Part of a small language model's weights.
Size: width 384, 3 heads of 128 (1 for keys and values), 18.9M parameters.
Architecture: RMSNorm before each block, rotary positions, no biases in attention or MLP, untied embeddings, normalized queries and keys.
Training: 648M tokens, 4942 steps.
MLP neurons of a small language model. Each row is named by its layer, matrix (gate and up: input weights; down: output weights) and neuron, and shows model dimensions 112-207. Each number is 50 + 12 x the weight over its row's rms, rounded and kept within 0 to 99. A neuron's up and down rows have the sign that makes its largest values positive.
After each neuron's rows, "fires on" lists the tokens most often at its 100 highest values on Wikipedia text that the model never trained on. A number after a token or word is its count.

L3.gate1188:52 53 70 63 43 24 54 42 60 39 44 50 55 60 43 68 44 32 48 54 44 55 51 63 24 35 89 67 33 22 46 42 47 61 88 39 49 58 45 62 55 35 46 20 55 46 48 48 39 40 59 57 61 60 51 50 51 27 59 54 59 54 63 33 54 53 63 60 57 44 46 23 61 59 56 33 48 44 47 41 69 42 54 65 39 51 49 41 59 35 56 65 61 73 50 42
L3.up1188:61 37 53 61 60 56 54 54 59 41 49 62 39 56 42 55 54 72 72 39 50 42 65 59 40 69 53 34 50 31 59 58 43 57 42 49 57 55 46 59 25 40 57 61 52 33 42 35 52 39 46 63 58 62 30 50 63 36 66 46 50 24 41 51 36 39 41 50 60 22 52 35 55 49 28 66 34 53 65 53 36 55 49 63 56 55 42 38 65 65 57 41 55 36 43 53
L3.down1188:64 50 60 45 59 62 40 51 36 55 33 65 46 54 53 62 47 49 67 56 48 60 51 43 46 40 44 67 63 47 42 81 23 83 51 51 59 59 35 79 40 48 47 71 41 53 51 37 15 44 40 59 28 78 53 42 41 48 68 54 59 45 69 31 47 48 40 30 66 57 65 42 71 45 52 63 61 58 34 32 48 52 57 55 42 65 50 50 45 66 59 40 51 43 61 36
fires on: "r" 41, "v" 10, "R" 7, "a" 6, "ign" 5, "D" 4

L3.gate375:58 53 51 33 54 48 64 47 46 43 37 85 36 42 45 43 61 36 51 75 52 64 43 67 36 48 49 53 51 55 53 51 57 53 43 70 63 62 52 45 64 56 41 48 51 48 56 51 53 52 46 63 47 52 39 56 72 55 42 54 51 38 40 44 63 54 54 43 50 57 56 61 18 31 53 60 62 50 50 47 59 67 65 62 59 45 60 57 52 48 58 49 51 51 51 33
L3.up375:37 42 37 53 32 53 51 50 30 57 38 56 56 55 61 40 41 64 50 45 56 56 48 55 29 43 61 43 25 63 56 72 43 57 60 27 67 42 59 51 52 73 52 55 63 47 58 55 70 55 73 68 52 31 55 34 53 47 34 30 72 35 49 33 48 68 61 39 54 65 45 35 53 66 51 38 48 54 47 55 55 41 42 45 69 48 52 57 51 55 45 61 44 61 51 68
L3.down375:56 68 42 42 39 82 58 57 32 48 47 54 59 56 44 57 54 47 62 61 37 60 41 50 56 51 49 59 66 70 51 61 52 44 36 61 17 74 35 40 53 81 41 39 67 50 60 48 69 35 50 49 41 48 40 51 55 61 48 56 51 68 53 36 68 53 39 41 45 41 41 65 46 56 60 72 56 41 53 43 67 68 58 53 49 53 60 61 69 72 62 71 35 48 31 53
fires on: " of" 62, " in" 16

L3.gate1319:75 65 66 57 15 62 62 52 48 52 58 51 56 48 54 54 46 57 52 28 52 55 75 56 33 40 46 64 34 48 68 27 28 53 41 50 54 46 47 43 46 75 44 44 53 47 38 47 73 61 32 45 59 39 47 46 40 45 42 61 46 32 50 62 60 47 38 50 59 32 45 61 46 25 45 52 66 42 44 78 55 43 37 60 30 48 81 61 52 36 42 50 52 39 72 39
L3.up1319:56 59 34 55 67 60 68 54 62 47 54 41 42 65 50 53 46 48 40 58 65 25 56 69 47 46 46 57 36 29 35 41 56 49 40 32 58 32 62 56 48 68 65 45 55 55 44 59 45 48 50 63 48 71 54 16 54 54 68 59 46 65 34 40 32 47 44 52 68 41 28 43 67 37 57 37 64 62 65 57 48 63 52 52 33 37 44 50 50 42 55 55 57 30 65 47
L3.down1319:55 64 40 46 50 55 51 23 58 71 55 55 47 71 48 35 62 36 72 60 56 26 55 23 43 49 43 57 48 44 49 49 39 44 23 55 61 39 74 37 38 59 44 53 41 60 49 64 53 71 43 58 55 32 61 44 46 27 57 45 69 56 56 52 40 65 58 43 57 56 43 45 57 43 39 55 77 50 65 43 44 56 51 52 40 41 61 46 49 53 55 61 50 47 69 20
fires on: "|---|---|---|---" 23, "c" 12, "ac" 8, "|---|---" 7, "anc" 7

L3.gate69:43 59 40 59 68 68 36 68 43 40 56 72 57 59 57 50 44 29 59 39 45 42 34 64 60 69 53 42 45 43 61 35 53 41 31 37 82 70 59 47 46 48 48 41 64 44 49 60 47 36 49 49 53 44 37 48 66 49 56 54 57 41 69 50 62 65 32 39 49 39 34 62 53 48 70 57 41 45 40 57 62 53 21 32 44 42 55 54 44 32 41 62 58 58 52 39
L3.up69:42 40 50 39 45 52 43 39 51 72 42 48 59 37 38 53 59 51 51 53 60 45 56 38 58 51 46 30 46 49 44 33 58 40 33 35 52 50 40 41 37 37 26 42 59 39 30 50 44 32 65 27 54 32 57 55 54 51 64 65 56 38 53 47 65 39 56 32 73 45 37 59 66 59 45 62 47 62 30 36 20 67 51 63 60 35 53 49 53 44 52 49 53 56 59 38
L3.down69:54 50 80 32 58 53 46 38 61 50 53 59 44 48 50 54 51 49 34 62 64 29 45 33 38 56 26 46 59 61 50 45 70 40 60 49 48 88 70 34 38 48 35 41 78 35 50 23 58 21 41 16 43 62 52 65 39 35 41 29 40 53 75 43 57 57 59 37 45 69 41 58 42 38 34 69 64 60 44 52 42 55 43 46 59 64 22 55 50 58 62 51 44 48 62 59
fires on: " which" 34, " to" 15, " it" 12, " It" 10, " that" 8, " would" 7

L3.gate1261:52 49 62 57 48 63 52 53 44 51 58 30 41 54 31 47 75 35 46 65 62 55 52 56 52 68 02 33 23 39 60 55 46 38 34 53 48 46 62 48 54 71 42 54 53 32 35 52 62 57 35 53 60 47 33 28 35 69 58 38 46 69 63 43 53 57 63 43 55 64 60 50 36 42 55 34 51 49 56 54 53 59 39 44 42 33 57 48 67 64 62 50 45 51 52 52
L3.up1261:48 43 29 38 55 50 62 55 57 63 29 60 33 35 35 55 74 53 56 41 48 48 63 71 69 51 51 64 34 51 34 60 59 60 52 35 50 49 36 43 74 37 58 56 44 39 40 38 73 40 54 56 47 53 41 39 33 41 49 54 62 36 56 61 54 62 38 48 69 42 44 54 53 43 72 48 34 43 53 47 67 44 63 36 78 42 77 57 44 51 56 52 51 57 60 56
L3.down1261:49 38 37 43 32 52 58 34 54 55 59 40 47 51 42 49 38 45 50 38 72 51 42 45 10 49 47 51 67 38 29 53 52 64 49 43 29 25 41 32 71 18 57 60 53 52 50 21 30 52 43 68 73 49 55 56 58 44 48 46 48 42 46 53 42 59 56 33 75 52 54 64 40 41 47 46 56 43 50 51 46 47 55 51 30 43 71 59 66 56 13 26 43 68 58 32
fires on: "o" 35, "B" 15, "d" 8, "od" 6, "ou" 5

L3.gate189:61 62 58 25 64 58 54 32 71 55 51 37 56 49 42 53 44 47 62 61 54 58 75 52 54 32 35 58 56 37 53 42 63 50 51 68 50 63 42 58 66 44 46 67 61 46 46 51 67 55 50 48 35 59 53 52 44 62 40 68 52 56 53 51 33 38 45 51 38 35 61 46 20 69 39 47 58 53 60 51 39 60 53 80 52 24 60 53 42 78 53 43 47 69 23 51
L3.up189:63 55 52 46 62 63 39 67 32 36 30 46 88 43 50 58 46 27 61 78 34 53 49 39 32 33 61 48 57 39 53 42 56 36 80 44 39 36 54 33 61 61 60 66 48 55 48 55 56 68 76 53 33 57 30 46 44 60 52 60 42 50 63 70 48 59 66 58 75 44 56 58 44 51 56 59 33 57 61 66 58 57 71 49 37 43 62 53 58 62 47 41 30 47 58 45
L3.down189:26 35 54 53 53 59 37 44 30 51 63 58 76 50 69 60 59 60 41 47 55 50 48 61 41 22 54 45 60 45 60 39 42 49 56 31 45 54 76 44 58 36 53 29 52 51 37 40 52 51 47 64 52 60 67 45 30 47 59 64 34 59 69 52 69 40 58 38 27 48 56 49 24 57 53 50 50 51 63 51 51 52 58 21 57 31 54 41 39 39 12 66 42 60 52 44
fires on: " sl" 16, "ah" 13, "q" 10, "le" 6, "z" 6, " of" 6

L3.gate1045:60 59 50 49 62 33 41 39 68 43 61 47 38 76 33 86 79 67 45 42 61 69 70 47 55 38 40 37 45 50 85 46 55 50 38 41 42 73 47 64 49 43 52 25 59 40 55 67 37 55 57 47 58 49 43 42 50 66 46 54 83 51 61 32 65 45 42 51 43 49 50 51 40 61 35 65 57 44 36 54 50 43 44 27 44 62 47 51 58 34 61 63 48 49 77 59
L3.up1045:50 17 25 30 54 52 51 56 62 45 57 54 58 49 55 31 67 44 61 58 57 74 74 55 63 61 48 44 49 42 56 22 60 36 53 49 51 72 51 23 39 32 42 19 61 44 57 42 33 57 39 41 32 55 48 44 50 30 43 63 76 47 46 44 67 39 63 38 36 57 29 38 62 69 44 52 31 45 62 53 62 34 44 66 40 35 45 45 41 39 57 71 45 39 61 46
L3.down1045:55 53 41 52 64 58 35 63 49 71 54 59 39 41 63 50 57 59 31 63 71 37 36 40 71 35 35 45 33 49 61 47 62 36 53 37 62 80 50 54 54 37 42 31 76 69 65 42 21 52 54 46 70 52 43 36 46 45 46 63 70 54 59 63 68 62 45 35 48 74 49 47 20 42 52 67 49 66 45 64 41 55 32 30 54 45 56 78 33 45 64 50 40 56 71 53
fires on: " to" 77, " it" 9, " they" 8

L3.gate201:39 62 58 56 42 71 49 53 48 45 49 38 64 45 48 63 57 62 24 46 57 42 82 52 49 54 44 52 49 49 50 42 36 46 34 55 60 58 53 59 41 52 76 71 46 52 44 38 64 45 69 47 44 63 40 55 66 41 45 54 39 28 35 72 62 71 62 65 66 60 65 57 41 53 57 38 58 23 38 47 66 39 44 43 48 35 66 42 40 53 45 50 52 30 51 51
L3.up201:36 33 65 45 60 55 48 54 29 57 41 68 29 59 53 62 58 55 37 56 79 47 63 39 26 51 42 61 42 33 48 47 57 57 43 35 36 28 57 41 52 40 27 66 61 48 54 39 26 54 58 64 52 45 54 49 60 53 66 22 55 70 42 53 57 34 47 38 44 52 45 63 53 56 59 39 47 44 63 72 47 45 66 31 52 64 50 31 51 33 59 46 71 65 49 38
L3.down201:38 50 34 55 49 48 63 34 40 49 46 48 56 31 49 59 35 65 49 66 53 57 41 26 52 54 36 41 33 46 29 53 30 65 33 52 80 48 67 48 49 79 43 44 47 64 44 70 59 33 49 49 50 42 36 55 43 55 55 55 44 83 48 64 50 45 69 46 46 73 48 36 57 41 57 40 48 48 58 27 28 56 65 60 52 41 32 31 37 58 62 43 64 43 58 54
fires on: "c" 31, "g" 24, "m" 12, "am" 8, "anc" 5, "b" 4

L3.gate363:46 58 46 74 55 51 48 35 46 44 52 42 55 31 70 57 54 48 61 58 88 45 47 51 30 52 52 59 54 74 48 45 48 28 45 50 81 42 52 73 64 51 53 44 48 52 61 58 58 66 46 44 49 42 52 58 54 34 55 37 34 42 50 57 32 43 33 57 17 57 61 41 33 37 38 60 43 76 36 48 53 39 50 81 73 45 50 52 52 40 62 53 65 43 43 53
L3.up363:45 55 72 67 43 42 59 60 67 61 42 52 57 51 56 27 45 55 51 56 50 52 33 41 39 52 50 52 52 63 50 50 31 71 55 51 55 46 45 63 53 60 48 63 48 38 47 58 66 56 48 60 60 61 53 43 56 45 29 54 46 52 49 68 56 42 22 40 64 68 30 48 51 42 50 49 58 61 41 42 29 56 52 16 63 26 39 52 46 20 35 68 56 42 57 27
L3.down363:67 56 50 62 72 56 33 76 52 32 67 52 41 36 50 42 61 55 49 51 54 66 67 41 30 40 43 39 52 57 44 65 44 39 42 46 39 44 53 62 65 46 33 47 30 52 54 67 58 54 30 71 55 43 54 56 50 51 49 45 51 44 57 35 38 62 36 40 46 62 51 28 47 54 52 28 45 58 76 53 38 27 49 44 52 45 61 53 71 77 52 43 75 50 48 63
fires on: "s" 16, "z" 15, "d" 11, "art" 7, "0" 5

L3.gate1409:34 65 73 62 38 32 39 66 58 58 57 55 45 72 45 61 53 52 61 42 56 56 56 57 61 47 46 60 53 50 33 55 32 30 35 52 39 45 64 20 59 68 55 29 43 48 54 60 54 70 27 53 50 41 55 41 66 52 50 55 79 38 55 64 48 69 43 54 53 24 49 51 46 57 47 79 48 30 29 53 59 57 35 45 68 37 61 74 28 55 41 64 57 59 18 48
L3.up1409:61 43 32 19 64 71 49 51 37 61 73 59 47 68 35 56 48 40 45 60 52 46 46 56 61 46 51 36 57 62 52 37 42 49 54 70 62 45 51 47 69 48 40 38 66 42 50 49 50 51 70 35 50 63 57 42 35 56 40 54 46 52 53 41 47 47 48 54 56 44 52 34 37 43 56 19 40 53 54 43 51 45 45 68 51 52 42 31 61 46 40 51 61 35 68 71
L3.down1409:49 36 52 44 42 51 67 49 28 48 63 43 34 47 51 63 42 44 45 51 52 46 29 37 30 51 57 71 42 68 48 46 70 45 53 70 41 54 64 63 36 31 56 61 31 37 49 55 42 53 49 32 73 72 38 50 48 60 60 61 40 58 67 59 43 37 56 59 63 51 63 66 61 49 47 58 48 46 48 55 53 60 56 51 33 52 37 55 57 36 51 58 55 40 31 47
fires on: "ag" 37, " of" 15, "qu" 8, "al" 5, "ine" 4

L3.gate428:22 66 36 59 50 78 47 50 47 58 63 69 35 33 60 43 59 56 59 41 60 63 82 67 43 65 60 64 37 64 64 57 55 47 53 48 56 73 47 35 58 56 53 51 51 52 74 40 48 49 57 36 44 46 31 49 59 55 61 56 56 51 24 65 54 48 55 59 32 56 27 69 55 30 51 55 47 68 54 40 62 55 29 28 37 53 43 51 47 55 54 65 52 41 80 45
L3.up428:29 60 64 45 51 43 53 77 58 59 61 60 47 48 56 51 58 48 37 16 46 36 67 63 31 78 33 36 59 50 54 37 51 69 45 33 45 49 45 39 24 53 51 48 57 54 35 34 52 63 44 53 44 42 51 57 71 52 51 42 53 33 56 52 49 60 72 50 53 58 56 54 61 53 46 43 29 44 38 56 57 42 57 65 48 30 36 42 55 34 40 58 40 58 52 59
L3.down428:47 78 24 71 59 49 49 62 38 65 70 56 48 65 49 53 55 61 37 48 51 60 66 48 51 39 48 52 73 20 51 38 45 37 42 61 45 16 73 57 53 38 41 56 18 24 55 55 72 48 48 51 34 30 43 39 28 31 38 29 62 58 36 44 66 21 47 37 60 56 51 56 36 40 34 51 61 56 59 67 40 65 46 59 58 67 38 43 59 57 60 38 48 34 30 45
fires on: "ic" 12, "at" 12, " 200" 8, " 198" 7, "land" 6, " 197" 5

L3.gate249:32 54 39 57 50 31 60 58 72 59 28 53 49 47 28 48 57 47 50 46 43 40 59 42 54 63 46 45 41 59 31 57 50 62 54 48 40 60 39 89 62 28 56 29 50 31 46 64 46 60 48 63 51 46 53 29 65 50 36 17 59 73 46 45 58 57 48 50 46 55 50 47 67 38 57 59 42 68 52 42 62 49 61 90 57 46 45 52 48 53 59 54 22 36 66 50
L3.up249:36 66 77 50 37 57 62 51 54 70 29 67 35 61 55 39 36 63 67 57 72 40 40 46 35 36 40 44 50 62 54 61 46 54 41 55 55 28 64 77 72 66 43 65 26 46 55 51 36 50 49 44 42 61 49 67 68 55 63 75 64 59 56 66 40 48 69 49 51 48 63 41 52 76 43 50 52 56 37 59 63 58 39 51 58 46 72 56 72 33 48 53 50 48 51 52
L3.down249:65 60 56 46 97 38 48 64 52 61 62 48 39 65 53 36 60 47 36 49 42 42 38 64 63 41 61 86 58 52 41 36 63 69 40 42 59 51 61 53 52 49 66 57 59 36 55 58 59 31 37 67 55 55 44 59 34 53 50 66 54 24 21 44 40 54 45 33 40 61 48 57 61 53 52 49 61 50 61 73 40 47 53 49 75 59 42 58 10 67 40 59 65 35 45 39
fires on: "it" 24, "as" 24, "is" 19, "ed" 10, "end" 7

L3.gate148:47 78 72 58 35 40 46 58 54 33 52 70 33 79 43 50 53 71 38 54 52 56 29 45 30 51 26 77 55 51 58 46 28 45 41 22 60 63 64 45 55 54 57 45 55 28 55 64 56 54 58 58 40 66 50 70 32 65 48 47 69 45 51 48 74 68 75 59 45 51 49 40 52 45 64 64 46 78 50 46 59 54 41 45 61 48 67 67 71 57 52 69 60 59 54 34
L3.up148:43 32 54 42 41 59 34 60 45 35 43 52 46 54 38 53 62 47 51 50 50 49 43 69 49 49 51 55 30 43 35 46 50 54 64 52 59 47 53 38 58 66 49 43 68 43 39 52 34 27 28 55 49 46 55 37 45 46 46 57 45 44 42 59 47 39 47 39 42 49 50 51 57 30 41 49 50 77 65 45 52 59 59 49 25 46 45 68 41 69 48 77 49 45 72 45
L3.down148:42 49 28 54 37 52 65 47 38 45 49 38 47 34 33 55 38 48 49 60 30 44 21 62 60 60 56 67 49 61 54 44 36 59 50 66 68 52 45 59 33 71 39 57 51 62 57 33 48 44 40 40 44 35 51 66 41 40 33 34 59 35 77 21 59 54 38 49 29 47 43 36 63 41 41 76 79 32 49 44 73 56 46 50 62 33 47 42 44 39 56 38 44 44 32 68
fires on: "v" 25, "ro" 13, "al" 12, "ution" 11, " of" 8, "en" 7

L3.gate306:44 40 44 60 66 24 65 42 27 60 42 69 49 55 36 57 59 46 56 49 32 60 63 61 41 41 42 54 70 32 74 66 43 62 51 89 64 65 55 51 54 48 48 45 41 58 33 57 66 44 14 55 57 68 73 43 52 60 54 50 55 60 61 55 34 51 72 73 69 59 41 51 58 46 55 54 46 53 34 56 57 64 33 49 56 47 53 58 61 51 56 44 50 63 46 55
L3.up306:41 57 60 56 20 43 58 46 63 56 17 59 37 41 23 53 60 42 33 41 53 49 62 72 39 41 48 56 55 56 61 58 41 34 36 40 54 43 46 39 39 63 46 45 52 44 43 66 70 44 63 68 42 37 47 58 53 58 62 68 64 64 46 60 50 60 43 42 35 51 53 60 51 49 55 60 33 49 42 40 51 30 32 25 44 51 56 37 74 70 49 57 59 64 67 58
L3.down306:60 36 59 56 66 38 52 53 47 36 60 50 39 56 51 69 56 46 31 45 34 62 54 42 68 61 42 48 54 58 56 38 60 62 55 26 51 58 70 62 48 52 47 43 49 38 55 50 52 36 56 57 55 59 57 44 47 41 44 41 46 67 67 72 49 36 50 47 55 33 37 50 75 49 61 40 41 57 34 26 38 47 33 51 52 17 42 67 42 64 51 54 44 50 55 63
fires on: " in" 82

L3.gate1497:47 42 59 49 63 49 64 41 40 32 58 46 65 46 70 69 42 51 50 47 51 66 46 55 75 71 57 49 49 31 49 53 44 21 41 52 55 63 60 61 74 41 40 56 47 59 81 43 43 39 40 42 37 46 45 56 51 24 38 57 34 44 30 39 80 46 47 66 75 59 41 44 45 41 67 47 65 50 44 41 62 42 34 64 52 44 63 41 58 67 37 31 48 42 46 52
L3.up1497:63 56 38 40 45 52 35 47 54 50 59 46 46 54 56 55 48 38 64 37 40 38 58 44 67 36 36 42 40 51 40 42 42 45 29 39 24 72 62 51 31 54 48 36 48 65 31 49 46 44 43 54 67 46 41 51 53 54 57 36 46 37 57 24 33 42 64 41 53 37 57 69 55 42 55 46 45 51 65 44 54 35 45 48 50 61 67 42 48 65 52 69 43 52 47 26
L3.down1497:34 25 47 44 58 33 54 49 50 53 47 63 58 51 56 43 63 35 54 84 42 31 47 37 36 36 48 50 60 68 61 59 50 59 46 56 49 54 61 30 29 56 47 53 78 70 66 41 48 67 48 33 51 50 51 43 35 49 20 60 56 31 45 35 47 50 33 39 73 35 35 57 62 45 48 66 63 42 33 37 42 47 46 60 48 57 85 67 64 52 42 52 49 49 36 56
fires on: " Total" 20, " cap" 17, " of" 16, " leg" 13, "ap" 7, " most" 7

L3.gate837:45 60 35 50 34 43 57 57 43 51 57 50 73 68 53 47 64 59 46 67 50 35 39 40 35 68 46 45 72 38 56 53 50 36 85 64 47 63 69 58 47 45 34 47 63 32 38 32 53 21 43 67 46 49 62 45 63 53 41 44 59 33 53 50 55 50 48 49 53 56 48 49 66 46 69 30 23 68 67 28 63 39 44 73 57 52 53 58 47 58 51 66 49 54 70 49
L3.up837:50 55 66 62 47 48 49 49 38 52 56 45 49 48 43 44 34 49 41 60 40 39 56 64 23 53 54 48 43 50 48 54 69 49 60 54 34 63 38 65 52 45 48 49 46 48 48 61 61 31 62 40 26 61 48 55 65 58 50 47 33 45 59 61 32 38 26 65 61 57 49 45 74 14 54 55 51 63 59 56 35 41 30 49 43 50 77 35 48 55 31 34 37 59 51 50
L3.down837:31 70 44 32 42 56 55 51 49 60 42 63 58 53 41 78 70 50 54 54 29 53 54 47 48 77 50 57 54 68 43 76 56 55 56 52 49 24 61 68 49 57 33 60 49 31 63 47 59 47 45 61 44 51 38 60 63 49 43 71 50 56 53 64 49 39 51 47 50 37 36 75 62 12 48 38 35 32 49 77 61 32 45 42 32 53 42 56 48 48 38 51 50 45 42 57
fires on: "s" 21, "z" 16, "d" 14, "con" 11, "ro" 7, "se" 6

L3.gate980:29 44 69 54 42 62 50 50 99 50 25 43 45 69 54 40 72 39 63 45 45 50 52 52 46 37 40 33 36 43 70 46 78 47 59 38 40 71 32 61 45 35 45 57 67 48 48 42 62 41 55 38 53 37 60 47 46 56 45 55 30 48 50 78 39 22 55 60 51 58 35 64 40 41 53 53 52 53 42 28 62 54 49 31 55 48 50 68 51 56 48 47 58 30 57 57
L3.up980:53 65 44 59 47 53 63 41 48 59 55 37 51 49 89 41 39 69 42 45 34 42 37 59 46 59 56 54 59 40 33 43 52 38 45 46 46 49 55 46 49 39 57 33 35 64 58 59 61 38 22 45 48 25 35 40 54 54 30 48 47 55 52 44 53 55 54 55 52 46 31 41 53 51 56 39 38 40 51 72 43 57 71 45 70 57 40 55 39 47 47 62 70 62 45 66
L3.down980:57 74 56 49 40 37 56 50 59 41 66 36 42 54 72 30 86 33 45 51 68 42 51 65 43 32 63 55 29 50 67 34 28 43 34 57 72 48 64 61 46 33 38 39 44 40 52 57 45 46 23 55 28 45 32 35 40 61 45 69 66 37 63 41 45 68 44 59 46 57 45 64 65 72 52 56 49 47 63 55 50 50 55 52 54 65 33 60 57 70 66 59 41 33 60 56
fires on: "p" 16, "s" 15, " 199" 10, "ell" 9, "in" 6

L3.gate570:69 68 55 58 24 51 46 68 46 42 42 44 41 39 40 71 68 63 53 49 34 62 53 65 49 71 47 58 63 40 38 45 31 66 58 60 34 58 47 61 51 71 44 55 46 46 54 38 54 45 43 35 42 45 59 57 41 42 30 39 44 45 41 59 48 48 45 37 60 49 53 64 53 54 48 70 64 50 48 48 66 37 49 41 58 63 48 42 60 48 42 58 33 65 61 67
L3.up570:46 65 47 53 40 31 56 48 24 48 73 42 66 41 76 48 59 54 72 60 58 57 60 48 46 65 62 60 58 65 27 48 47 69 32 47 41 41 22 22 54 55 54 38 35 64 49 51 62 40 56 41 63 73 56 40 47 55 42 29 54 52 65 53 38 49 55 78 36 64 58 56 52 65 82 75 49 61 45 36 46 32 35 56 44 41 49 55 21 64 49 68 46 57 69 23
L3.down570:42 66 58 66 46 57 44 57 34 25 47 53 56 57 33 68 70 64 64 50 45 59 81 67 43 73 39 42 50 43 60 44 65 69 26 66 44 66 65 52 33 49 33 46 37 61 51 31 28 62 32 49 63 70 65 33 37 62 51 55 60 58 69 64 26 72 43 37 34 54 38 74 36 60 55 56 54 48 47 63 39 38 52 28 48 67 62 40 56 50 64 44 45 63 59 65
fires on: "ater" 15, "ap" 12, "ow" 11, " part" 11, "ly" 11

L3.gate129:42 54 52 62 53 84 25 51 59 51 50 52 38 59 36 55 69 50 47 46 65 37 45 93 62 42 34 43 37 33 49 48 60 60 40 55 46 72 60 50 55 66 45 57 52 47 57 38 43 61 49 43 48 45 55 43 45 51 65 48 44 51 48 52 48 62 44 21 53 62 42 52 40 65 65 79 61 42 48 53 42 35 28 63 48 51 42 39 37 42 65 49 60 67 63 49
L3.up129:50 70 58 48 74 52 37 23 58 37 58 56 70 46 36 62 61 38 56 48 81 46 53 38 68 37 23 57 43 45 62 71 60 46 38 42 65 63 47 47 38 38 46 45 55 60 48 47 43 52 67 48 41 51 55 54 55 35 64 66 46 42 53 56 63 49 28 30 58 73 30 57 69 45 37 66 35 36 52 46 71 47 38 63 42 42 46 53 60 44 42 62 49 39 51 43
L3.down129:50 72 49 71 80 55 33 41 44 42 50 39 43 55 45 48 40 42 33 58 47 35 78 32 41 35 47 62 35 60 36 43 54 50 49 57 47 82 46 52 45 47 62 58 99 47 41 26 42 18 59 36 39 53 55 51 65 46 44 32 27 65 43 72 70 50 47 36 79 53 74 39 52 54 60 57 41 57 51 53 49 56 39 37 56 41 60 46 48 40 42 35 62 35 57 58
fires on: " It" 47, " it" 17, " which" 9, "at" 7

L3.gate398:44 51 47 51 58 45 23 57 45 56 70 33 45 46 24 77 43 45 50 33 53 61 27 55 52 34 33 55 46 71 42 24 55 52 43 46 18 46 44 72 45 28 50 51 56 38 46 66 56 53 45 58 64 48 43 43 66 59 45 50 34 50 42 52 36 51 52 50 56 41 41 71 46 60 49 29 49 51 42 45 64 64 51 45 57 60 41 56 40 44 52 47 31 60 42 41
L3.up398:72 39 52 17 60 55 65 40 47 57 58 49 50 58 43 51 41 47 42 39 39 58 39 67 60 41 49 58 44 40 43 70 36 49 50 55 50 32 59 61 64 37 48 35 51 69 55 56 57 63 75 52 43 86 26 65 63 37 71 36 43 35 36 68 68 29 59 45 37 60 48 60 46 63 39 51 69 67 57 47 46 49 49 70 15 67 57 40 67 59 62 42 53 64 65 36
L3.down398:72 47 59 50 47 59 41 43 43 29 57 54 48 57 42 58 68 71 44 31 59 56 53 56 69 47 43 64 44 43 48 51 58 65 71 60 44 21 74 51 33 18 56 54 26 40 44 48 55 58 41 45 49 48 60 52 47 46 35 48 83 55 55 65 35 55 45 56 55 35 51 33 45 75 40 47 57 50 55 46 53 42 47 51 45 56 39 51 55 43 48 42 30 68 43 24
fires on: ":" 68, "-" 7, "ed" 4

L3.gate885:51 59 39 66 37 53 57 47 56 28 79 62 41 48 69 47 57 50 52 56 75 50 65 60 52 43 64 43 81 83 62 73 55 46 56 66 45 52 34 36 42 50 44 49 20 39 51 24 61 56 49 57 54 53 56 59 47 51 44 44 50 58 51 51 68 64 34 45 60 49 56 24 32 50 47 51 40 52 36 41 59 36 32 50 53 51 49 33 28 36 57 45 50 44 65 41
L3.up885:56 71 54 48 32 42 39 55 40 45 39 42 28 47 60 58 45 59 39 61 50 42 56 42 50 44 55 65 50 55 61 53 47 74 49 67 36 32 43 52 50 37 49 39 37 52 64 65 45 49 58 53 63 49 46 60 41 64 26 37 60 64 45 48 58 63 47 48 51 45 54 43 62 62 43 48 41 64 30 56 20 65 41 61 46 38 63 45 66 49 58 57 46 64 35 31
L3.down885:60 45 24 64 51 56 56 44 64 64 56 65 63 63 55 35 64 69 47 60 54 42 54 57 58 54 34 54 65 52 49 51 44 61 63 26 55 62 51 53 39 42 41 53 32 35 54 61 45 70 58 52 38 32 72 31 49 63 51 65 41 50 39 34 39 31 61 39 44 48 52 57 18 53 35 71 62 44 55 51 42 34 51 60 35 48 44 65 58 36 45 30 38 28 31 33
fires on: " known" 13, "s" 12, "z" 11, " '" 7, " (" 5, " film" 4

L3.gate790:60 44 43 34 30 64 52 40 56 57 25 57 57 50 42 65 36 80 42 40 68 43 39 67 57 65 68 61 45 41 44 49 20 38 43 56 25 58 77 66 41 32 23 46 49 54 54 47 53 48 31 49 39 55 54 47 49 40 61 44 34 50 54 39 54 45 63 25 60 50 56 58 36 55 41 26 32 49 66 46 56 54 48 56 34 58 56 42 44 52 29 42 55 48 69 47
L3.up790:69 43 44 38 51 62 34 56 34 46 33 52 52 58 38 41 51 30 55 60 59 68 63 44 67 64 37 67 68 51 61 53 16 59 37 32 11 58 50 58 25 44 57 36 58 47 85 65 50 31 49 29 32 64 48 44 54 47 63 33 38 53 51 53 62 42 55 46 46 49 66 41 59 61 53 63 44 55 47 45 66 71 25 50 30 35 42 39 24 67 55 69 45 63 84 46
L3.down790:23 57 56 37 28 69 56 57 72 42 38 53 40 41 33 58 43 43 50 48 62 48 50 31 47 57 42 46 36 67 59 42 52 54 41 45 49 53 44 40 44 70 70 31 59 38 36 46 46 47 46 58 72 62 45 40 51 51 43 75 46 46 40 33 39 54 69 63 55 42 43 49 48 47 61 42 46 32 48 22 53 50 52 39 63 75 44 60 53 39 57 41 52 51 52 50
fires on: " |" 70, "ap" 5